config = dict(
    n_layer=12,
    d_model=256,
    n_head=4,
    n_kv_head=2,
    head_dim=64,
    d_mlp=704,
    vocab_size=3606,
    activation='swiglu',
    norm='layernorm',
    norm_place='pre',
    norm_eps=1e-05,
    positions='rope',
    rope_base=10000.0,
    rope_fraction=1.0,
    qk_norm=True,
    attn_scale=0.125,
    bias='none',
    tie_embeddings=False,
    parallel_block=False,
    init='orth',
    init_std_qkv=0.0427,
    init_std_o=0.00871,
    init_std_up=0.0427,
    init_std_down=0.00525,
    init_out_by_depth=True,
    optimizer='cautious_adamw',
    lr=0.00128,
    beta1=0.9,
    beta2=0.98,
    weight_decay=0.21,
    lr_head=0.00581,
    warmup_steps=210,
    schedule='wsd',
    decay_fraction=1.0,
    decay_shape='linear',
    final_lr_fraction=0.1,
    batch_tokens=[16384, 32768, 65536, 131072],
    seq_len=1024,
    doc_mask=False,
    train_tokens=162400000,
    steps=3503,
    dataset='wikipedia_en',
)
MLP neurons of a small language model. Each row is named by its layer, matrix (down: output weights) and neuron, and shows model dimensions 16-111. Each number is 50 + 12 x the weight over its row's rms, rounded and kept within 0 to 99. A neuron's up and down rows have the sign that makes its largest values positive.
A block is one neuron, or neurons of one layer that tend to fire together. After each block is what it responds to, as a language model described it from the Wikipedia text at the highest values.

L9.down268:50 50 61 61 25 62 63 56 29 66 63 83 62 51 87 48 58 42 52 30 33 42 48 59 54 50 30 40 30 30 45 65 58 32 51 52 55 29 38 53 54 65 47 51 55 47 56 60 53 41 59 67 71 49 57 60 70 51 58 63 35 57 56 73 47 58 51 42 31 55 42 46 73 30 57 54 63 55 51 27 32 50 55 40 45 30 71 47 53 76 61 46 47 23 54 44
L9.down467:67 44 59 42 38 61 58 31 42 61 52 41 46 68 73 37 40 49 59 57 61 58 57 58 40 52 47 51 38 46 73 35 64 57 30 26 39 45 64 66 65 42 52 57 57 33 48 61 70 51 64 42 65 49 44 60 59 48 51 37 38 68 39 66 44 75 44 47 00 36 40 53 28 59 34 40 42 52 53 45 40 44 75 62 50 33 62 53 48 65 47 55 58 57 57 50
Responds to: Role or category nouns (or their last word piece) placed right before a proper name, such as head coach Lloyd, band The Crescents, actor Rex.

L8.down23:49 38 51 48 59 39 51 25 27 48 33 53 55 46 57 43 61 47 59 55 19 42 58 48 36 41 63 35 51 66 48 61 63 53 46 67 51 40 51 61 26 42 46 69 55 54 63 72 50 43 53 37 67 53 47 55 57 63 58 72 53 50 27 48 35 47 45 41 12 59 54 40 56 37 37 59 22 39 60 59 33 58 22 71 54 54 42 51 56 57 42 38 49 53 58 54
L8.down174:52 65 49 46 48 62 41 51 44 47 53 63 61 24 52 60 41 34 57 62 56 42 41 60 32 42 51 38 35 42 38 65 51 56 46 49 71 50 50 49 50 50 57 68 36 53 44 37 51 67 53 38 41 50 59 58 62 45 53 65 44 60 55 52 48 36 52 19 05 39 28 36 34 38 44 58 49 58 49 38 65 45 41 45 59 52 42 34 49 44 46 37 56 31 46 35
L8.down240:66 49 33 34 55 29 31 64 37 53 50 34 55 51 63 37 57 54 56 68 37 66 34 47 57 32 60 41 31 55 49 40 64 47 69 65 48 24 50 37 50 63 29 55 48 40 68 23 41 58 47 50 48 35 53 39 57 59 48 74 67 51 42 48 59 56 37 58 33 54 56 64 51 50 35 31 52 70 26 55 65 58 57 46 51 55 37 57 50 61 60 36 38 51 38 47
L8.down319:59 61 54 39 52 47 39 49 30 50 45 37 48 29 67 43 55 69 68 37 56 59 45 49 26 39 51 45 58 40 31 43 66 37 49 70 73 45 42 37 53 57 58 49 66 38 31 38 66 62 55 39 60 48 45 28 44 66 53 48 54 52 74 44 45 75 51 40 21 42 38 64 74 41 38 49 51 65 59 48 51 55 53 38 47 62 48 59 57 70 34 37 52 20 34 40
L8.down339:42 18 50 51 58 60 54 39 40 55 36 39 35 55 74 62 47 48 48 46 56 28 35 41 52 71 43 61 42 48 78 25 69 45 59 57 42 58 53 47 39 38 42 58 63 54 65 58 48 43 59 38 53 47 40 71 43 68 49 59 39 24 43 60 57 59 59 53 56 43 44 42 53 62 43 43 54 54 72 56 55 62 49 33 44 56 56 64 72 60 54 38 52 46 58 58
L8.down420:51 69 45 44 62 70 46 34 41 62 63 51 42 45 63 40 36 44 42 53 46 37 41 54 43 38 68 54 37 30 20 31 76 73 48 55 90 55 77 53 57 69 33 49 71 47 41 71 53 72 53 45 53 56 56 45 51 49 35 61 50 35 57 49 28 39 63 18 29 39 48 58 49 53 63 30 55 32 60 37 34 39 65 34 55 37 54 38 71 55 62 47 49 53 53 41
L8.down443:60 62 49 74 63 55 18 64 57 34 39 62 39 27 37 59 56 54 27 65 59 58 63 54 53 38 49 49 46 49 63 80 54 61 44 37 54 51 34 38 64 44 58 32 61 60 58 44 42 47 46 50 28 40 35 40 57 51 43 50 58 51 45 46 84 49 50 45 28 50 64 55 55 52 46 60 58 35 35 55 46 31 59 27 60 55 60 38 58 45 55 42 46 65 38 47
L8.down605:44 72 35 48 54 48 34 39 36 43 59 64 42 39 67 42 47 44 71 64 71 45 60 70 44 34 62 64 68 35 46 44 36 63 46 46 35 61 53 41 47 45 44 32 50 51 49 47 30 53 54 32 58 57 47 47 65 43 67 44 46 30 53 20 49 51 67 38 02 58 28 36 41 48 30 61 33 44 64 22 35 48 30 49 46 42 44 44 43 50 56 38 59 48 58 65
Responds to: Final token of a common noun naming an already-known thing, usually after "the", such as series, film, canal, suburb, publication.

L9.down590:39 57 60 74 53 40 62 44 46 43 55 47 40 40 54 22 65 40 79 28 49 74 52 52 35 61 28 58 45 31 31 28 54 48 50 46 49 68 49 49 49 34 58 55 42 62 65 53 48 61 37 42 44 36 40 36 39 31 56 61 46 42 62 44 47 38 42 65 10 46 38 38 39 56 47 74 51 46 42 44 64 50 36 52 60 58 67 53 49 59 45 78 57 43 39 54
L9.down670:66 54 74 55 47 56 70 56 58 66 45 59 38 47 57 50 61 55 31 48 55 53 44 53 54 25 64 50 54 38 48 07 50 51 66 38 53 57 55 24 41 32 44 34 46 26 57 40 29 51 32 48 81 39 45 64 44 61 58 30 56 53 45 53 44 65 38 34 25 48 73 64 41 60 56 61 57 47 50 60 53 36 24 71 42 49 47 69 35 68 44 52 31 46 54 54
Responds to: First tokens of values or field names in Wikipedia infoboxes, tables and lists, such as O in OCLC, R in Resting, and the space between coordinates.

L8.down219:42 49 35 66 45 60 50 62 56 57 48 54 37 53 46 44 56 45 73 38 56 57 56 52 36 41 43 59 55 58 55 56 48 22 55 47 57 65 27 46 52 40 56 56 44 48 71 35 39 51 46 45 65 51 52 51 34 58 42 52 25 68 57 34 54 50 53 51 20 61 51 48 38 36 53 42 53 64 24 69 38 56 53 42 60 61 42 59 44 56 55 37 51 45 52 33
L8.down269:46 35 57 62 38 36 36 56 54 62 80 38 37 37 44 61 59 60 56 45 48 58 38 68 34 63 36 75 62 58 31 39 67 40 71 32 41 55 48 53 50 58 48 48 47 59 69 53 39 36 57 66 55 55 47 59 55 71 38 54 53 66 33 75 36 44 57 44 51 45 47 55 30 29 41 43 53 20 68 50 51 70 48 49 39 61 46 47 50 56 44 44 50 40 53 67
L8.down312:48 57 28 39 59 44 38 20 47 44 49 29 53 41 42 47 49 53 61 44 42 47 52 62 68 49 64 54 53 61 28 40 46 51 51 62 52 48 59 63 55 48 58 40 63 29 62 64 63 37 50 54 61 48 56 51 53 40 39 48 27 72 45 45 37 47 41 31 40 62 64 50 40 44 52 49 45 57 48 48 45 41 45 62 67 46 56 59 54 38 65 30 47 52 47 54
L8.down342:35 37 59 59 64 43 54 54 67 53 59 51 47 49 46 61 50 44 50 43 23 65 27 34 57 49 69 48 57 54 63 42 53 54 61 41 62 72 49 61 58 51 52 31 50 49 75 58 54 67 25 44 14 55 48 45 39 50 59 62 52 62 44 62 56 39 46 47 41 49 51 61 68 67 52 40 61 49 45 48 32 53 52 62 56 48 40 70 57 32 61 56 46 77 57 46
L8.down451:55 49 36 71 40 33 73 56 17 58 45 30 67 46 52 43 36 57 48 53 31 53 46 55 66 34 42 58 47 54 46 64 41 51 35 70 55 42 13 49 40 54 55 38 52 62 54 59 42 61 45 39 38 17 33 40 53 65 54 49 46 67 55 58 55 58 50 36 37 62 55 56 56 38 59 53 44 31 40 57 44 67 58 63 59 56 55 62 63 49 52 40 38 38 25 62
L8.down513:46 43 63 53 59 60 45 15 50 52 46 59 61 50 61 57 69 52 79 52 55 38 37 66 52 31 43 59 46 68 42 55 61 40 45 41 48 45 46 48 52 62 54 44 62 58 55 53 53 71 40 26 27 48 54 77 49 50 57 44 43 62 46 53 48 67 49 44 00 59 47 45 55 44 44 39 52 43 52 65 45 57 45 47 47 61 63 35 64 43 66 53 66 54 37 40
L8.down618:34 42 49 49 77 29 68 29 44 32 63 62 37 65 59 47 52 74 51 58 42 52 53 41 56 40 59 47 61 63 76 84 35 51 71 41 54 66 65 52 57 56 50 49 60 52 42 46 48 48 60 58 31 64 57 69 35 30 46 48 41 58 38 30 20 67 57 31 12 50 51 43 70 43 43 41 56 34 48 55 64 42 36 43 71 62 18 48 40 54 54 58 38 62 36 45
L8.down658:57 32 56 59 75 35 27 69 53 63 63 39 51 58 53 46 51 42 68 68 49 39 52 64 34 32 28 55 38 51 40 59 55 55 48 55 63 65 29 58 67 74 54 70 60 56 34 52 38 38 56 47 48 44 38 50 33 61 46 37 53 45 33 40 67 44 57 73 37 32 59 57 55 23 57 42 48 55 35 45 52 41 50 41 48 57 57 62 36 58 20 34 74 24 50 39
Responds to: Final word pieces that complete a split adjective or past participle, often after was/are, such as spoil-ed, unchang-ed, via-ble, station-ary.

L8.down212:55 58 63 47 65 40 36 60 34 31 20 55 44 60 63 58 49 56 60 52 55 51 33 62 40 34 35 34 59 46 63 54 68 34 55 55 53 45 39 58 43 39 60 75 44 48 30 51 53 52 55 35 48 73 54 45 42 66 45 68 27 34 40 46 52 72 49 52 21 48 40 70 63 44 64 16 45 48 65 64 60 33 40 47 58 35 56 24 49 56 54 36 68 46 49 46
L8.down382:66 30 46 49 42 68 65 72 50 36 56 32 43 60 64 54 40 49 53 51 48 42 75 49 74 41 36 52 56 50 52 28 59 51 51 54 42 56 71 31 41 49 37 55 36 20 56 75 47 41 40 38 48 33 24 68 51 49 49 40 43 39 51 51 55 44 39 47 69 46 63 68 47 33 40 58 60 44 49 52 51 44 29 39 60 54 64 37 58 53 44 56 46 67 58 64
L8.down401:43 52 52 63 48 64 31 60 59 40 48 67 79 46 41 67 46 69 70 43 43 67 33 46 54 32 59 36 64 56 48 26 28 36 38 43 51 40 36 54 68 51 59 42 30 60 49 57 45 62 34 41 66 43 59 40 47 61 44 56 55 41 43 69 53 47 40 69 97 45 41 64 48 48 67 44 29 70 39 58 56 46 64 43 48 58 54 59 63 57 36 35 43 52 60 51
L8.down527:37 38 25 36 52 54 35 60 65 40 36 52 40 35 44 52 64 49 51 34 49 49 52 61 44 39 58 69 61 43 41 18 35 48 47 31 65 41 52 49 26 54 72 45 51 61 40 59 56 52 56 49 60 35 41 61 50 50 64 45 61 19 47 55 35 70 44 51 59 60 64 42 37 57 44 49 44 51 35 57 51 34 43 58 51 55 56 50 57 53 49 45 56 63 46 30
L8.down540:37 51 48 50 30 48 36 59 44 56 55 68 32 38 42 55 34 52 35 80 20 46 36 44 41 47 60 42 60 52 45 29 60 31 40 42 43 55 46 70 70 29 19 45 38 54 44 38 55 56 35 61 55 66 45 41 58 53 37 63 59 48 60 58 50 61 56 42 68 67 41 49 42 56 41 41 69 40 41 70 50 33 42 52 50 49 32 47 36 58 60 59 60 47 44 81
L8.down547:47 34 56 62 39 48 72 68 52 58 52 76 48 72 61 40 61 49 51 59 53 59 60 53 25 56 55 52 43 44 65 53 51 53 61 70 40 37 61 48 37 49 48 41 41 33 65 53 56 49 58 45 49 39 67 51 48 60 69 52 34 44 51 40 43 73 57 44 07 42 22 68 49 34 40 34 44 49 56 47 48 46 54 78 50 63 50 63 43 56 53 41 53 40 59 55
L8.down652:59 53 57 79 59 54 55 36 60 27 60 45 41 53 43 52 52 32 37 56 54 61 35 48 61 66 54 33 32 27 57 59 54 64 45 39 42 48 70 47 50 44 37 51 50 64 45 38 55 33 58 61 48 72 42 27 57 56 50 46 57 72 49 38 56 40 57 63 05 53 58 36 58 37 62 66 41 58 40 44 50 51 38 54 39 45 55 46 60 68 51 58 59 54 62 44
L8.down681:51 18 68 39 33 35 45 73 46 66 58 39 36 44 41 53 55 59 50 50 44 28 25 41 41 31 41 33 38 55 54 55 84 52 66 34 48 51 54 53 62 47 50 81 47 42 60 56 42 52 48 42 50 47 54 65 31 64 37 61 38 36 61 43 39 03 68 50 57 61 43 60 37 45 73 34 46 49 55 54 54 67 40 31 53 46 43 56 56 55 60 45 55 71 48 53
Responds to: Predictable next pieces in stock Wikipedia and infobox phrasing, such as to in "native to" and "Added to NRHP", table pipes, and mid-word or mid-number fragments.

L7.down40:45 35 56 56 45 43 50 51 47 60 76 62 54 50 47 44 51 57 56 43 39 42 44 40 42 50 59 57 53 36 54 64 54 45 60 35 52 50 62 58 84 41 59 16 57 41 54 59 52 82 64 46 00 59 38 59 59 60 38 67 38 41 45 53 28 57 68 40 29 76 57 61 56 58 37 40 48 61 50 33 46 44 40 32 65 37 62 58 59 41 35 57 46 55 55 37
L7.down326:39 28 71 52 48 55 58 48 58 73 52 27 59 34 37 45 40 55 50 45 35 30 39 50 63 33 60 61 61 57 63 56 28 50 54 25 43 25 63 39 52 52 33 59 62 37 63 66 55 43 75 62 25 45 49 58 63 45 58 54 58 47 36 52 43 50 45 56 16 60 53 75 35 55 36 35 62 52 45 69 27 50 46 63 67 47 56 56 33 15 35 45 49 55 51 58
L7.down639:55 47 52 57 51 61 28 48 56 52 73 58 40 64 36 48 55 45 62 54 43 25 53 69 45 45 51 49 33 38 43 56 35 74 50 61 47 74 53 37 42 63 51 64 63 49 39 50 44 65 76 48 63 37 38 55 50 62 73 64 50 67 18 43 28 81 55 63 39 34 55 19 58 45 73 55 40 37 56 52 25 34 52 46 48 50 54 47 49 34 56 27 59 45 50 44
L7.down662:26 39 33 80 46 59 53 40 41 40 44 28 54 67 37 43 52 38 42 50 47 42 55 71 58 55 41 51 47 66 56 40 61 59 49 37 30 54 47 62 55 51 53 50 38 36 24 56 55 49 58 42 45 67 77 39 43 57 50 40 45 55 26 55 37 34 58 35 55 31 53 63 49 55 40 52 56 43 65 58 30 28 54 49 36 60 57 53 36 81 58 53 65 54 45 49
Responds to: Final or middle subword pieces that finish a multi-token word, often before another suffix, such as abrup-t, distin-ct, electric-al, re-ject-ed.

L8.down52:52 60 25 23 47 66 35 40 46 43 25 45 48 70 36 53 47 43 52 58 40 47 45 55 50 62 39 42 42 67 43 65 63 57 54 46 73 31 42 51 61 57 61 32 48 42 61 57 48 37 64 67 54 40 63 53 67 47 26 58 42 60 59 62 77 49 50 38 59 61 56 70 19 60 35 37 50 41 54 39 29 60 47 39 35 63 52 55 57 46 63 51 62 56 64 53
L8.down95:50 55 57 33 48 24 42 26 46 66 57 60 57 57 42 71 29 72 47 58 42 41 25 40 61 69 46 40 47 41 56 29 51 50 58 56 60 48 28 71 49 57 48 51 55 66 41 64 60 46 49 41 41 50 47 58 63 53 24 76 25 52 41 51 48 32 43 49 91 61 63 58 63 27 54 70 39 24 63 58 53 66 41 48 50 65 34 42 56 46 46 52 73 34 35 73
L8.down99:48 44 50 29 57 18 66 54 48 74 44 47 68 69 60 46 66 66 76 43 51 36 46 44 16 58 47 37 48 63 44 41 56 58 48 39 52 67 64 45 56 45 54 28 66 57 58 58 50 28 45 44 56 37 86 59 46 72 30 64 26 58 46 71 48 35 42 53 56 43 52 43 14 65 51 45 66 54 64 67 50 54 84 48 60 48 49 59 58 43 38 69 53 53 53 34
L8.down161:36 61 50 60 49 51 46 64 28 54 43 41 57 38 45 57 53 58 46 46 52 59 41 53 59 41 43 37 55 53 46 46 61 64 64 61 86 52 29 55 51 40 86 38 44 30 44 52 53 55 51 59 74 53 76 46 51 35 26 58 42 37 82 64 88 29 48 48 62 57 47 56 41 26 32 50 43 66 48 33 48 45 32 52 36 30 43 45 50 49 50 36 57 60 48 54
L8.down266:63 59 43 54 53 50 45 27 59 66 57 51 41 53 59 34 42 56 40 35 30 26 47 48 30 58 28 56 47 59 56 44 56 50 70 58 43 51 73 48 61 51 57 49 65 17 25 52 61 40 45 44 57 66 44 70 63 49 46 45 44 41 46 45 53 39 64 54 77 76 62 49 55 56 69 37 40 31 47 68 28 44 47 35 21 41 73 40 30 70 44 34 56 44 56 54
L8.down364:64 54 37 49 69 36 71 47 57 52 53 68 47 18 43 61 42 45 32 39 42 50 75 19 52 56 53 63 68 31 66 25 57 35 45 36 36 47 69 33 59 53 41 55 42 63 45 36 51 26 33 55 49 49 44 63 53 64 45 52 38 79 56 83 37 47 68 40 62 45 47 36 42 59 51 44 59 62 33 63 62 58 44 33 58 45 39 66 44 50 50 59 41 75 75 41
L8.down398:66 64 49 36 70 33 59 35 53 45 58 43 43 55 62 55 41 81 22 33 51 50 38 33 61 29 67 37 35 53 69 46 53 56 40 56 55 41 43 18 39 41 41 48 49 32 36 50 58 55 44 45 52 61 63 62 53 23 49 54 48 58 69 51 64 53 47 38 65 50 54 72 56 44 62 40 32 54 26 52 54 59 49 57 48 77 29 64 72 36 41 53 48 65 60 40
L8.down567:46 60 31 34 52 78 55 59 34 32 41 55 44 64 56 50 36 60 53 63 24 35 29 39 54 54 36 23 44 43 33 34 72 64 33 41 50 53 52 41 35 52 64 50 60 52 59 58 49 55 41 50 62 63 47 49 65 58 42 21 48 52 39 44 44 47 54 45 87 48 44 49 33 33 40 65 49 58 40 43 67 66 46 45 60 43 46 73 47 39 59 54 37 45 53 56
Responds to: Mostly the opening piece "comp" of longer words (companies, composition, comparison, computer, compiled); also line-start dashes in infobox-style lists.

L7.down74:37 31 39 73 45 50 52 56 45 41 51 51 53 53 47 42 63 54 57 65 49 42 46 51 43 55 54 36 31 46 33 44 55 43 74 54 66 26 54 53 34 79 68 70 51 45 56 50 40 53 41 59 50 32 32 38 28 59 39 42 50 24 35 42 59 42 54 41 53 49 49 47 49 37 47 25 43 44 58 50 35 57 22 43 39 82 51 44 79 55 72 42 53 58 36 55
L7.down190:27 59 52 61 54 40 43 45 59 58 46 36 51 68 48 62 37 52 49 37 46 82 44 58 68 65 49 31 49 51 34 21 39 39 54 43 52 53 36 71 62 43 36 53 63 53 44 41 43 39 34 71 39 57 50 56 60 43 38 55 56 50 44 47 33 70 69 65 51 62 50 47 54 38 33 56 39 64 49 81 57 53 42 58 57 52 39 37 29 42 72 47 14 42 52 65
L7.down428:50 37 36 35 40 38 32 46 48 36 55 57 32 61 48 54 46 58 56 41 43 53 45 30 35 74 40 50 29 51 49 44 78 45 62 55 51 65 35 65 51 86 53 52 47 56 51 58 38 72 63 49 52 32 51 54 54 66 26 55 47 79 59 41 62 49 44 50 54 29 42 57 50 46 17 46 58 55 57 52 71 42 27 36 56 61 46 53 48 69 41 45 39 39 47 67
L7.down684:62 51 46 43 41 43 72 51 30 46 46 44 57 64 59 66 75 39 35 46 51 71 29 65 51 51 38 43 49 58 60 57 58 40 60 67 48 40 50 46 31 66 45 40 35 54 45 62 65 44 53 54 56 48 47 49 56 70 54 49 70 42 48 46 46 61 45 56 00 60 56 44 38 48 39 56 64 63 49 48 44 35 60 56 61 23 31 45 64 56 48 48 27 43 43 52
Responds to: Pipe separators between column names in wiki table header rows, e.g. after Votes, Notes, Date listed; weaker on mid-word pieces like ir, acter, ov.

L7.down49:52 49 63 34 54 53 48 55 46 38 67 49 53 28 57 67 48 83 40 36 62 34 58 40 70 44 39 61 53 36 54 30 47 32 52 31 50 53 50 54 42 41 50 53 70 51 42 49 62 57 48 40 48 45 37 52 39 53 63 34 29 68 28 38 33 63 41 40 91 49 42 44 60 60 43 39 47 35 57 64 50 50 50 44 53 59 45 59 68 33 40 57 38 60 66 41
L7.down467:55 15 60 44 58 52 37 50 46 45 48 53 27 50 63 58 58 58 72 31 55 37 44 36 54 45 42 51 38 53 35 47 55 37 64 52 36 40 51 33 37 41 43 72 43 63 46 50 31 49 47 57 34 58 47 55 49 38 59 54 39 40 38 54 75 47 60 58 70 36 52 65 31 43 45 53 64 52 35 57 81 46 41 64 45 70 46 67 44 56 42 51 55 47 67 37
L7.down501:45 36 36 56 47 50 61 68 32 61 35 48 61 44 45 55 47 40 42 72 61 58 53 65 73 46 36 39 50 63 41 42 36 84 70 42 66 45 54 50 71 39 66 61 29 57 40 38 47 53 41 68 48 73 49 36 41 44 53 45 51 45 47 51 47 43 59 30 57 44 53 52 45 38 60 55 50 58 56 42 66 33 32 55 44 46 57 43 36 40 40 33 41 56 53 54
L7.down653:61 36 44 35 28 43 63 61 46 46 68 45 54 52 50 47 47 55 52 61 36 31 37 44 80 74 50 53 40 72 41 43 79 46 23 64 35 34 45 39 58 53 60 57 61 55 34 40 52 68 37 54 89 55 53 47 42 48 51 54 43 50 40 44 29 58 38 46 38 61 62 57 37 44 54 55 49 62 59 60 68 26 35 56 30 40 36 56 59 40 56 45 31 61 46 42
Responds to: Parts of dates and figures in structured data such as infobox fields and tables, e.g. the month in Born: 17 March, the last digit of a year, and thousands commas.

L9.down154:26 51 39 48 43 52 51 49 44 38 49 48 39 40 70 58 65 61 64 52 43 51 45 33 58 54 38 53 37 52 39 30 49 47 53 31 48 54 45 68 71 37 62 53 48 50 49 56 43 58 60 42 55 63 57 48 45 65 35 51 52 37 34 56 34 76 53 75 00 60 51 67 53 57 48 25 39 57 40 72 36 51 59 72 73 70 41 60 59 55 40 59 45 41 47 39
L9.down407:63 57 45 49 46 54 43 71 45 47 39 36 48 34 45 35 46 39 58 72 57 54 41 44 07 38 44 57 29 58 44 46 46 55 64 52 36 52 42 60 23 50 44 48 28 63 43 33 51 34 57 38 44 37 62 53 49 47 52 63 51 58 50 54 60 29 63 53 43 76 54 69 56 44 61 48 54 34 52 47 68 40 36 47 42 38 45 45 48 51 25 59 45 53 27 59
Responds to: Final word pieces that complete an adjective, participle or adverb stem, such as qu-ick(ly), desir-able, supp-osed, ident-ical, usually followed by to, by, -ly or a comma.

L9.down152:33 32 49 48 59 37 52 49 38 55 68 36 30 26 57 48 52 39 44 56 37 50 28 64 30 62 54 50 54 35 44 46 76 55 38 53 46 53 57 64 55 40 63 18 43 38 64 37 51 55 40 80 55 37 52 66 55 50 54 32 51 66 58 65 36 63 63 50 67 65 49 47 50 56 36 46 64 47 42 57 28 67 54 46 69 39 36 23 34 58 55 59 49 63 62 35
L9.down427:40 49 57 57 53 49 41 65 56 55 70 39 50 09 58 44 61 48 19 42 65 49 38 27 74 70 41 38 70 46 45 60 47 41 51 30 61 30 66 50 45 47 59 65 53 39 46 52 46 55 53 43 45 56 48 58 61 32 27 43 50 48 59 60 52 46 49 56 36 60 57 50 35 48 71 39 35 28 54 47 56 51 56 39 56 43 40 49 39 42 57 45 40 51 49 44
Responds to: Leading hyphen or pipe opening a new line in infobox-style field lists and tables, e.g. "- Running time:", "| Invalid/blank"; weakly, mid-word pieces and year prefixes.